config.yaml
n_head: 6
n_kv_head: 1
norm: "layernorm"
norm_eps: 1e-06
bias: "all"
tie_embeddings: false
optimizer: "adamw"
lr: 0.00114
MLP neurons of a small language model. Each row is named by its layer, matrix (down: output weights) and neuron, and shows model dimensions 128-383. Each number is 500 + 25 x the weight over its row's rms, rounded and kept within 0 to 999. Numbers have three digits each.
Before each neuron's rows, "raises" lists the tokens whose logits its output raises most directly, leaving later layers aside.

raises: "ed", "d", "ped", "est", "ould"
L7.down571:532490471498517541499485498490471462505485475481496516505494543521468472510526501515501516514520464513518522532475507503505482471485478489505456502490534507480499511510502504507512512511512485485482470524470445523541487497471508457486461527519461429517472499469468494531461481438489462508488520532505479511512467543456482525524493531533500477533529507531537510509514513480487528556503449497488495490507491526489465537493514511528517523495479456514518449482475483451524510519474512492485530508484484544467499495492487510512478486476506480470498528471458500507515524508501509470462486489521492512532486451463530500534524458519530466531459535540473484499519541505528519470504479490541523490535493530510469591451493537499506502458501505472534527525504506469496494535481466

raises: "r", "ns", "n", "rat", "rd"
L5.down260:469496432460507473500517514546503516510482540508525522533505506533587490509468505486502489459523470545464491500473458490467522476530534485467524465440539518517533502468530482483499487493484456469490538526513510488511494523503482510484490493516449453527524559455534502486472446517515511505468484467444517467506498488482523477519514470511491509494509491494536457495500440497512550490455517501539492514519508448479482494533490494503502469476527492552516489478529499519470525476453465529476497470494517496512514484530496478530459475563477569492547493492527529477541453513525517535517486461480536541494544538499447535535484564482504493496491510509463499506495488475502527490498504528467486500475502508534476501503460448508472493476513452500519494491476488552519512524469480

raises: "e", "ean", "es", "o", "iel"
L7.down265:493555487507520470543450514466509461507503535489538534462506508464461482474504536515504517494487523456496512510470478505511483499500536509506496494506502471448495486479466465471517518476482508473501486504498518514485484539547455501466518466514512525477492536511523502491491537471515549551484501467533494482528506526474504445473508503515509493499521461472499514524473489532484528489507475537518512501448447510488465506481533481511495466468492476516558535524420535534524500451468504509441535453540464504515493484493489511512527469460456498520509499482484477520508489484490489519495496498518518529479458500528470458492515514446510497467506457507483505514544512544476501490448521513521515526540514488504490501489486461519468501513522515502535493550519497466445542511459506

raises: "ers", "ing", "in", "ed", "er"
L7.down625:498491488509544540529518488482510475533464497502544489523473509555515523513455522508489509446511488489469508482597484511485482502480514503530484524463516503510463482481461458450511511505495447502487475487482490531538485466489506460485454459509522450481500531509480541478530499524491521476492523515517511485494517493515515479493524535497499522478471501506482494492499498499577492521477507472492507490527513517506461510497505503507475510536502493536468463514492545503510507488505461492522528503501426499454537506482476477503496483485517476517503539503520532484499463504486505467474500521529505482494535529505504481522499485508515501505493500514473470482485514488495466476512522489530512450510463502485509531496499460508529502480505486526499534554488531428465506477472550

raises: " verse", " edition", " lyrics", "ograph", " texts"
L7.down519:545534509492509476493515491492520520494515476500505523511529522544499489474564506461468509485464529480480491530488467525484472496481462504517526515531499524487522479511519485504499519472509500441484506547508460487469518483483506505487546475491528392519495517462467527526499504516503500514504545490474516504521475568485530489522440497475520478523475480506466537461475476494524480526490498469517536505524460478494513450501503519496499522531511524498476541481511450486469478494542482536491502484528488517500503490569495488481461514463514541443495483494518479500533481487472535513519474489491501501481491526522482481522484526505524497516469540504553506508508463489513499462515537503530552495447473489511505470486520510480475448484540499528517492487496475520468473517510474

raises: "in", "ina", "ine", "ino", "ian"
L6.down1491:451495493494517530505479509527470459479510544522503513532499510497501500526489490484497499472500466494524519474479513512514518483489500491496505508520528553492478484456443509450534443504503503531545505481514499475503521492513488502487512504516483435526501507497524509526505480497475535477465524493515464502526488508510495501473496478504500508480485535535510507477497518519500491552478462531512482500553506515502447468507491503533503514505504473514465569552470521494519471498524496516490539470520481526527529552450454537480540518495465471516488513452494481514495488471498452496492478520493470507451476515494493542496533447519562491452545501468503474486497510459532509494507543439495569438516513503530479460533555513469493542513480490477469474509502492458458513505499542

raises: "ine", "as", "ina", "ing", "in"
L5.down1131:469490454499493508509477507541469553518447539492515537513463516480487528504506471481482528483527470478511500481511489569472476497478488496482487470486510451486461455500445502510515495423506478509517507501531495490481523526482494492502498500518480478462479502525544493500490539477525523475483512480548522515462499521482486464541496485489558533540459483476540474507478503482479511496486507498516486540514493552503496489496512520560514468503511506478491513514465543536453535502493488500475515488476499541460533486467474494466495541516557517488509540514497505525458494482483535505459480503535532515526512535494481459484518483534517517531503510492493540480500517495475504502520505497452492493513522500500505522519479491523509482535476502463494530532494446456517478530468476

raises: "len", "lie", "le", "vo", "ener"
L5.down727:502499519485484503510477451520521482474403485502465517500494496506425460551502498500524479488497513530466473523545492491527500501529489473511467474528486487501495523500489478543499542540529542439476543484528512536478495465475507534484490560504522483515496501484518489482507479532492492465512489559511532503441508529480485473485503489462507521526489490471497528487525514485500526485512503527438503542507455492498482480506536466512515515524540531519578509464510464523466459466504502483482503565479526492504496499520486520545514479467481484518461497490496479449508489447493515487493521534497507464495477504460536466491518486492485508502489485488525503486504541506486524532490454496492537513498554529548516521467503513467518524494515512498505516513502513459509505515500523

raises: "h", " itself", " themselves", " himself", "ry"
L6.down448:493469523516478509533481487536552477509516514491511520538473488436496496499531506524460523530498513513496490499511499496479480472498551488491507476534504533490487520515495495523526478468504490493478522510549508509502459506491521523470475505507527485528471520475505480456533490507492476516506495529496477502511513465527468502512534495487476527465488510471516504550482474461532522507511492557484498462493485533499502530527525526503526457478516541483490493478509517500471558529501513495462477479438499518509471459510523434528519537488459494506481528523473515560499498508513505531531483494509568467488484476512540463510462525452502537506547478464514522485506475484489504466475497516453526498488524497490473539531522513487475470524491486513499472469570477512557490506499501

raises: ";", "—", " with", " from", ","
L6.down975:496471536489486505489507489508516478501529470504457495488526548501480503483517443533522515530463486536476469491490507465499506512503462523480474558495485516457518526499548529481511509484514525549503524455542560490518530451556479521490514561497484514538509470531474506507522491556476504460521471485507464502516500466494542489507528479532529520524528514523489516499473513515527532498491518509480503504517457481530479525500487485482453492512524465514523464474510506467489516467486507508493491505513479484534521457439423510503511511484503520501536513516494533433462469529489494508507504507469485515473502530544486526508543526501521498482485489506543457489469435509512509506484498478526519541494467518504518485509504470488514502451506479490485556490520492531456502504497537

raises: "ously", "og", "icum", "ite", "e"
L5.down895:467489524552500506541507465527492464511456525505533520492541482513500504499509472492497512514505532499497474507484456531497504517490495468483486482460510454472512449496532481488509529471519511501548421520502455509459503465474504492492475476503463448514507482498549557520517514486476526513474507520523513513504515524473574486486520557471525529440528495494497472509487428529504482511523522468508519492529500545476522441507448545515521488516515552517509532497479531507506475496484478522506495472520476492523496491521483536523469543469504532510502506515472488497524489503513474468512501490474514507495496511496472486487508479528533542490490480529518463487486477480501488460496507498472525477549475506513518486508501480480475509514522500539507482505455499470482469520465449

raises: ":", ";", " (", ",", "—"
L8.down444:443452487482506501491481489464483525498505476516501500518494536539458447497484481497514474523476484521521503472485516525527565500547451485498524494504494492510473478500482465517466503529487501497504493509501537522538489508519563523508547470487490458541501492468454488507473527544532481473516500532485484530493491483503508518490503482512503511522521530528512531578493492502531501472488489502527507489493501429493491497517507537546482482476490484496494486533482488509512496468529536521492517524541509498507501510471500530517514486469465505450521491531535477486552463532500492469490466528526548493516459518477498524540525481528463443511530486532517506507532456516498471494513487493504518502559494529492518491539522512496523486529541483478505531514547496499468515490469483

raises: " another", " its", " it", " them", " their"
L7.down1481:512529523523461488501488505500470477466478493507512524465485498494494459492541520519495495485505542509537490488527507520526521493492478481500537518516530503491477447493517481479490491524517485511465491505494509504498561469459490528515467515469483455508482475482510495524496506501464469540468496483476487534445468467508500480541512509483516458467504483516497519546491524496495476548461497512521460507482475536491496509496521486543472552527509461524469512497487487542506512507525515476469499507515512487508499469482545486522521517493519490491498496513488515527481519489503503546507475475453507507514534487504548503486465481506429483531523496514452522494516488498512484499497537510443526491428554473489535526588487574537451534482470469553531497481489499482501504482497496

raises: "ti", "ta", "vi", "re", "do"
L8.down188:524467537497490496491514464507533506518489527518481525528488461535488529459496491526492530471478502516498503577512491560506508502468515505469482533488498496511489518491493506504503504475540511504526519528543464508479534472474484480480527499459522440508554508514505501467510491507504497436482457522486498488525490547476488474528517519488518476537490484477523456450481503518514521518513519522499498532482524464514494504509461521515495496448512524479492504456463473491521537519523453484499526534458470508494485527507483479446483510502509462523480498489477529521480508502515476489486527506533534498490562560518494506498499515505515517472516481506486509518463523495488475498539502505518512471493500461459482503512530481470481485456529530520494518488429494473512502496479583

raises: " oldest", " most", " only", " largest", " parents"
L8.down506:501526503473481487525522512521458461498502477509471554545510449494460501485536459519511522493433481533497497451489557488567511456465474463459535535492493497550511480475487494494503503516492521480532478528505467522501527478505510490542485508497538529464507495517521515502528534499464534490484471504467489462479491521462516516527540455484473524513559487516538526500475444509506497509491500482540471535495537478469514497488512493499472426498449500518503473532491511508468517450487465481480460493490540499505514478500538482487521547480510508493478526525533459521489499511478479495511475541517502472524497521502526477508527495483494478475484531488510525518438527503478501493515488481468531484507481517495448488494496476530521521519461475521538479513486508522468504500550525

raises: " highest", " best", " least", " most", " largest"
L7.down781:545522514454494522485519517494560500508517481500488528510520494493505490498475498516493488462527503534471489482519493494501481475499485487514440476505542495543517473467495510509526476502510476518525487514485510518501512508461481500468473481487491492510506508504487495493524465517451519502492461493470516505528493527495528498522482505468485504490542460518513469454458478498540494541460509494538486492503514478495494464518518507499459415520514532488529461471508509505533540500505532498549469490524474469510460548500519466509527544533541505518458481506465485508501510506508505496517484536516477506501507529545512514532494492478542548462531524481492464482527486529458536524531513528480525540506487463468492465522523513513500450516490458509563508498476483548501494462538505

raises: "ret", "rist", "rative", "ris", "ré"
L6.down586:530463528535508513481502492514513490451525539496468497502526492466521535447509515461530513505516505488502488546531504501473482487477523474509519477474495498518508472473468476534494512495524519495495509502483479555459530512521495493469530485500541506498512518462531502463527472508513536544484469494483480547490543516529479460488506543496493487485533483504482487467502535480529538505469493477436523540497521460510499495493466494510463544484472531454474485462486507551496513506502534487505480479502488457482498525495505492492457549506518491470502514521539485519489519490505494505505491523534475509524504546467535494477483538531533509506515450558570479494511496482533514500515480532503451489529514539491484501493466499481502470504501455522525469492496441463540516464510461

raises: " this", " another", " how", " its", " some"
L8.down712:546471524498486526554497488494517492503466501498491468574520433510535540527538522484503485474465555515522488479524602507512499515463480468501516505500527457491511527468482480467513524540472463513539515434473492474512490532473514504493472509508533581457499544488475512553479528509473536502487475472490525463470506489521490498499498486524515515491487523452499482519471532505444487493491507499541510509511529509491513472507507488507553553500469450499478452462515479507528517519462488457521486487492503486490522517490501491515516524501500483509475484456528472515508498458488510524497536516515462484505460480471507510488473467501472521533526484487482480510522466491532473482532538518494487515460512474528470471536495481520512532494480476574518498450496532515478496517510553

raises: "rate", "wall", "ance", "age", "ture"
L7.down1206:524542499539465521470467519514493502474505535542443515491480478469511495513460537540521502523478462505497497493470486510469516499517514475476488502504539454526527495523500527508514561489489514532493503492494494500481503468515492436519496509461488514524484480465533514488468513475454534486511499504539524479502509552495517506515512490526472497505496464517488513446479518498478513448507496510477521508486491514534460517469491480531491500510533475471577517492532437497509496493531530527513470487490531497509567511465501439498541496477558462478482504530488512497528515483475510510482573477478497507494510521498520483496495506441519487479505484493523508455489469495497501513500479477507444525478447497502503485493520485489494452464532537549489502548500473466555491497487482

raises: " It", " This", " Its", " |", " The"
L5.down1382:490480556460477518466471513559515491509512466526452508517530464529493490503488507498546519479514534507486507575488669514534550505484463485491463515485493517477533452473496521485501528511492500493508476501525496520541532523485501460510485493493551586487493538522485485518495496519480484473472510476503501562499509417518489496476471504531536493485530543520483480465504490469452513516514501496506520489546536472488519486509520476501483482499470542505491521512479488485483477537540478515496526490512488482480523484506500464504500497524508485505475512529511480537487508486473461504522474501484499492500493463478495496504507487491492506498498490503516497509489475532503492497564487482518505473494549484476525552507496490508468499522513510473484517495489512469486476508510509

raises: ".", " after", " in", " before", ")."
L7.down1184:471506481455505491520524501525486510487543487565484515522446513512556534482476487501500497500494509513484515482465475535509519488544471476502515457491494511533494521493494473511486490539538480559533508508495481532521516483511465493484550440534506531512525498494536509470533441490463501520437495509490464508488511515513525490510511504490489504474496498509492514494473484525487490477506505488496500542514517512565518487518480493485537528471545537513501488499446526485469497505516472531516527511527426474500501507468484518414490506475491497466497512513465486492536500495496477470492476514538533477484495468506511456504509523493545536464491467546488511524524493515534477521514508485490546530525468483470476417541522450475464448510505490467492476525511522545492504482513519

raises: "es", " onto", "ch", "ching", "ic"
L7.down799:520491525542492456482502524514492514538518491502536528489507467446476527490490512528475488487516553466513453493501467536495490481490518488536496521501511477509520486525447514527546514500485504529502460474533524474524503464488508481518494530512497411519489502514459480516486450491502515493473507516483495524510484511552480488494470447537514495503531520484514555513455460513560517496489490492507551484458484519493492500528524533506459525509490486472511493493463514509524528504500497549465539483532413531480486500525458518493498516541518512482518494502492481472488485461502506487508479527452498473514482499447475501484518484516502506519521484498469502475467463519502489453523545496512577500505490462505508534532526541522494512493498497541485541519469498491483445506507563

raises: "tif", "rate", "por", "tur", "tri"
L8.down806:484501460526495502509502482527539514447516513480512519492523493511528512541447464489494470569516507466511480547516485465493492487494559561472529514532539507489479476520512502518492460499468497490541522488509462505499534456538467544463514528502525501481490521487528502497511503465483498540475443526521472520478498563535478497522495497472435536483539515529517468467528505515493507460486546500487499470481477503514487510489460453539544511503501478504514493507465513458467471472455499506481484536503526480496487557556521507498503477511505487475479473469489531466493535534469452498523479519494499475464492480482501514506470508535514517485501480522501449541471505532453468546510504535470476507502469487473508519471482506492505492494494489486514532491503457498457517498496544

raises: " its", " the", " our", " their", " them"
L6.down928:474501522551503441489545490494538446500524532527445511541505510531503469491488448453508536455485551522521511468512495499470497496516521488538492528529470471488500464517451515499529507494496490531450470493466494526527511476494466493477436497469551558512549505466474502522462491480496443529543471496510521480467496488556497480484506529519534509517528491510517488515478503410491517533507510517509508508520526470415513517505514454555509489514493460492510499531513506490500497501519534514484527491513462496478484519520528499545490506495493475529489525523521533466525504520515522497444504505477520503524494523495486480546514530507512488477482518513488479523485504504504506531507541486515459504462505483493518510548539493482480548471520463491501529478526557482521494511477499

raises: "7", "4", "03", "98", "29"
L7.down550:525520481485475515435475518577472511507514487459506530472478567495477455461490496519523480493503524491502515514507515479510516481479511494525488528465466503478493515496496503532512483508516504555528534495521504541471525539509494512477495469510513539561456479543528501517468534475509465480483485493487509467475476506520482495466488502487513516500477511465474511522478479471456530492514496459520520534547501478506512500515495527496523503518479493501501524486469495504486494525482489482504506500534460455508455520502530527506486478509512462521463536515494499493551532502513505495486441476528489476528491510482489450497476513497459488484495496470500534459481515478465532468465508497498444506473491496520484507502405511533506483489524512484532587495492472460504505484517484

raises: "ala", "al", "ila", "ola", "ard"
L8.down1349:526521520535494472530496495548510517516496550477505520500502497495453496518454485462467542473485484488503437561523470502496477473469533500487499493512477445478498485547510503460516502510516425482505474483539463494482499563512483495449475495489495471490474523539557533543516471495488519496448535509495503512518461545508538482540515541508474475491534511508527488509502498483441487523492468525516544497544490505500488491471525450467483457486509500486489494545503505512522530532490499493494501499482480474523461496458477488471523523509507522473505525491480521466519500516471526512507490482471487474517459508526491475497509500514529527511523497542517493515480474489497506487460518467455495530477492483477479528475494468505508501525487507522498518544497472494457516489452532

raises: " could", " would", " had", " was", " did"
L8.down959:521465488472481472513476482525486550519531486473490467515466530487506487483502528519511495510492475509461511495483479499506468509500496501500501514497485501510480519507480473510497506501496551527522492432521509506490493474467492523487465502483479464512492518512490505497502571464492502452508486486497487605476553463491526447492497490494452492504498471539474499510505536504541517524513507520497497466541483571480528465520479466489496530514512491493496465479488502493468499480528462550555503519534488496452489515524493481476497522482525485514509515537522497447511473511472546523504510443539476519500493521489485517445502484500453475537500498548520541524496485532480498509464515464507594489509484515530517508491506478487455502478479559510496497523564522517491532473492493

raises: "te", "tes", "t", "tta", "ted"
L8.down897:516488472480497484502471448490492526507494487468498502468517501481507482481505505485467483534469471458495521503510464517473542583478450521477456537428497482525484481494520470523523499493485471489525467491513513475535514496462531511464474504503459453481474497525497527529462527481493505529496447503503531558487570517516460475502484551547502556502480531453482521500501522495512477528498528501463508491482506505531510463522493512514528486490501492483508491519491549521479459471487509513533460487504477487481513553495526492496463500475508478504525476502472568488499539470479507525498499491539531495495491475467490503490526546487447467475516519516516475563509490540504486530520547497508508474510494504484516515525482500524522542499465461488495538534536521528454484516529504

raises: "ns", "ned", "nes", "rell", "red"
L6.down1191:508457516540464480503487478493507486482484516484500532537525532511490488503515514496486504521509503467513492475465499483503491436478532499489515471474497528521504510511531507496510517549521477508494572514485448516464492510471509482504509472500459480554485485533514478447520496482500466546487544515483517504461530472473520512524493479517514520516454508511529512543504476443462547460479488471513510505520479511528480493469491508523467521503475517488506523461530505490486496533436530484531542477494469512501465497516506487508487492538529469514499479533509490479518547398490547502500529512526510508484529513481530478491473482479493544477502497533458476488465511497500514514507518522542479532534472533469499508506445483499498484500552470500489478484455507522504497442551538

raises: " spent", " performed", " operated", " conducted", " maintained"
L7.down239:523460483481472503453490508466498512499562477467522495494503518497474501489484456454479522500504514533486570444498478521513532511497502540479485515520483494500499494532476507506494520452466517483507508472509499461511501532529504516513510506497511492475509533535528481464541536525509455466534518460496541503471514525502529468527489506513516503528521503507517463501523468495464514505509492517516507561560521483523510474519506499514429484451475478531476503491510512488485477490481500473498471494508480490509489510478476483518492436487546513496471481454513510517484497496541523520500496483492509503531487499493517492499483517489475477529518501497481481528519488465477458487515480526499489436530484525551497525469496504533497488454472529450531517483520500506475481481457530

raises: ".8%", "0.7", ".6%", ".3%", " minutes"
L8.down1046:494491453507478528453462538555491509519500491482489554485476527479461448506490509495528523497459508494463537541511544487515479482486457530459522477511537486511516497479451494480514462504482513459454578519477488499483461496470498500521502480535530554491468501560519492481522522481544487557481507457509492511495476494488485498536477474504517485471486548515523510480463519531505510490460501518512488496547520526499506494474522532555525482527508485556484494531487502475496509514467547464510502523541500472529549500473509472475494494465515535526486564523491544472525532524473483451511522496504476484520498486513531491520474530508513488522522498487494482506517509459486471539507484490545446481476484473515522473489466483512511501485502503453486512513497475520476508484480484

raises: " respectively", " however", " which", " where", " but"
L7.down428:510484471472501497545523494529507511502506520490494461528516506506511522499492469519500512483477484546453479539504525500553492529493535529523466493524536441485496475478501501497538467509489512498529471524506492504507485526458496483509511528503499565488494510453523490485489530494514532515535476449516513469507473450519550495529493504507502510439484465485436499478510520507460523455484535489503510511496492495529511489498471471488530555439489462570500523490499479480492474471483483537512482510517517525450484456496476476539471480488497488502470480508520497482519479505520450486518481529513489463529484476491491497484518505510544534486478457525520487489500460492515460523501521498516428513548494504498509454518492519526539528508494462514496488506530525530492510529513507

raises: "ence", "ret", "ries", "rator", "ris"
L6.down868:476517526506506549511485478485509494457479540490510510495519484481511466463486518498473506484518485495464539527521516544513514543505519481530480497506491518528507479499514548471513512460488504451509479461507517489449472450500514485471554470487474531490539516477487466466553478516511560481494463509499512443502515472470532467526501504448494549503491444509506464498456497538491527511535520505511479469498520494544531460456479498467459501505460501503544485519514484513475513520554508467511495488508526499453484508508547485499505511498518501508525529504543493484530488463478474532483497546515453528488528503472476479515510503523510515552510491538538492461516525471496478495476491507514459468475458482501555531536485508487505444519471495515503510521493488527508498474504455

raises: "ant", "ants", "ance", "eur", "."
L7.down139:492460560459539523476469491506527464555486496537492486515481515519492517526475481514496520492490521483493498483502480503487548512510511533495511479549523512448459518546464489472497473468449513535480476537508470526518441501458472517475515527490496473532502505504483503509518497484531496513523524508522516504506464507539489482505521514504507491526511439529484502491515488514517482485516487527493501493517497514485485493456448473492486521515517527473491524493520516459558477510498502504505483542481522484502497499514499520514492513488502493495507438524483459532508495483495493499484521493504515498517534461498498476527557434498463507494511483516497530507499454557499500498482501450494496461488500512498496483548498515481482528475534504484522480580476490495524502549505500

raises: ".", "s", ",", "-", "ly"
L7.down284:452496534463504473507485499522496496484528500477496545502504585495455489490499502492506487449474461500491530523520493485520501510488475537494507482480491527550503518472535522488525500524515487530519507493522471497507520462506501512479518477519493495539477463507492554510505497460479488469490531515488533483468525522489479473477521471513530514520478493512499508522522462486448524491521507466496502529513504458512440474546526516479508468509514510480515541483494510449518513491477556505509513498517502505485498498539477519495459520475488534468511479532503482495478457482521451487470507523490506494523508511463505509508519509512489475523468515519500465467473529511518462480526517485542443487519477531538494518484455476468479542490494498497478528534493483502472452520473546

raises: "wear", "strand", "fi", "ward", "van"
L6.down421:531457526501493540453513448497524474529472480512491486480521513574527475487500472541468518485482484508490523535541572474475522502485508548500518467498492479497542527493504489509491490476524502456492508445459496514525525508508514505524525476499517429466475484475487492468492444565485532473525511530523489535532486524473499498495498469476505530548483541494490524515500491484487514521425547491493524496536497488485482474483473464515476491497494513536512488478544481509517484508485526477524495506503507486484502511515505468494477491503522448497501521518467510497542530510508500489500530481508491464539504534480516515491492540529534514466506481558528477495498504505484523443491484504535507510493512444559493550465499521511489468504488469514480527497467493445513504446456490

raises: " of", "-", " on", "/", " and"
L7.down869:512465522493532505498490504528485526478519498513474505506445509469537488495491539520483498467480457494511521471513454493490496489537557499537441500507510509511520479541479512502469526500493524506483487501465516512485506477520482463494516438497499533499542457492514489517501455500470457485502531508515504484511484485516530500488493491461494521520531481547510482507509505470513494530532531470468522482548524507475497466516532486477519508512544529482496479492465580500511501533544508508485516511521502486472511488541458477515495551464509471447510532511485522526502468468539525514448477491551455509460513504509486506474528483479460498522479470515504514450493481518515523530496565487539465488474533438488477465496522495501511477475484507473502501511496514458521517497458497

raises: "ion", "op", "ook", "ong", "ions"
L6.down468:490472522475490541524522514493513524506539476494495533497505511466510488537538527526547491514541502476531500481529477468498485478525530475502495540558510485520465491539490519454506472495461492512485514495539525531449466502485507489540532488516511440548506438494507513535509519455499526486466483474513459490501453495525537430501514509476515501504527504493508461531444560493456494495505516515470448514490496490486544519491527520533527466497492540497485485504487506485536514507520536471512482520541497507495518515481530517438523543494471477470541519484501457544491468503516489482493489530476474482526475473486470503522487507495516526496497491509465485472521500479527526500487482421454563515514517465494486469507518510483552498525511477494515469543494488497532481523477524

raises: " of", "ies", "s", "age", "ries"
L7.down108:485503541543535472466521496475468480514490493550487485484443561496520472479525480499546475481524490484498489488508476500471463497500480521489536523493481498477480499485518478459502510540562534483482541534519502490494500479494493536509470515457507462497500482508482469564498508451471476520497500491478523507545497479509506479468490487502503492491547482531516512530541503544498501520484477484484466525575478472513495485487503514502471558507501475488468510507536531508481505489490484471511454523475475455515514509535466494498517481493506497525476501448479502505485466504514465492485495483456505545502456512482486497530463461475481508503477513504511498478492507479504520513504526550553551510462457480490502492528514506519475519469543447526513480515514489487497487475528546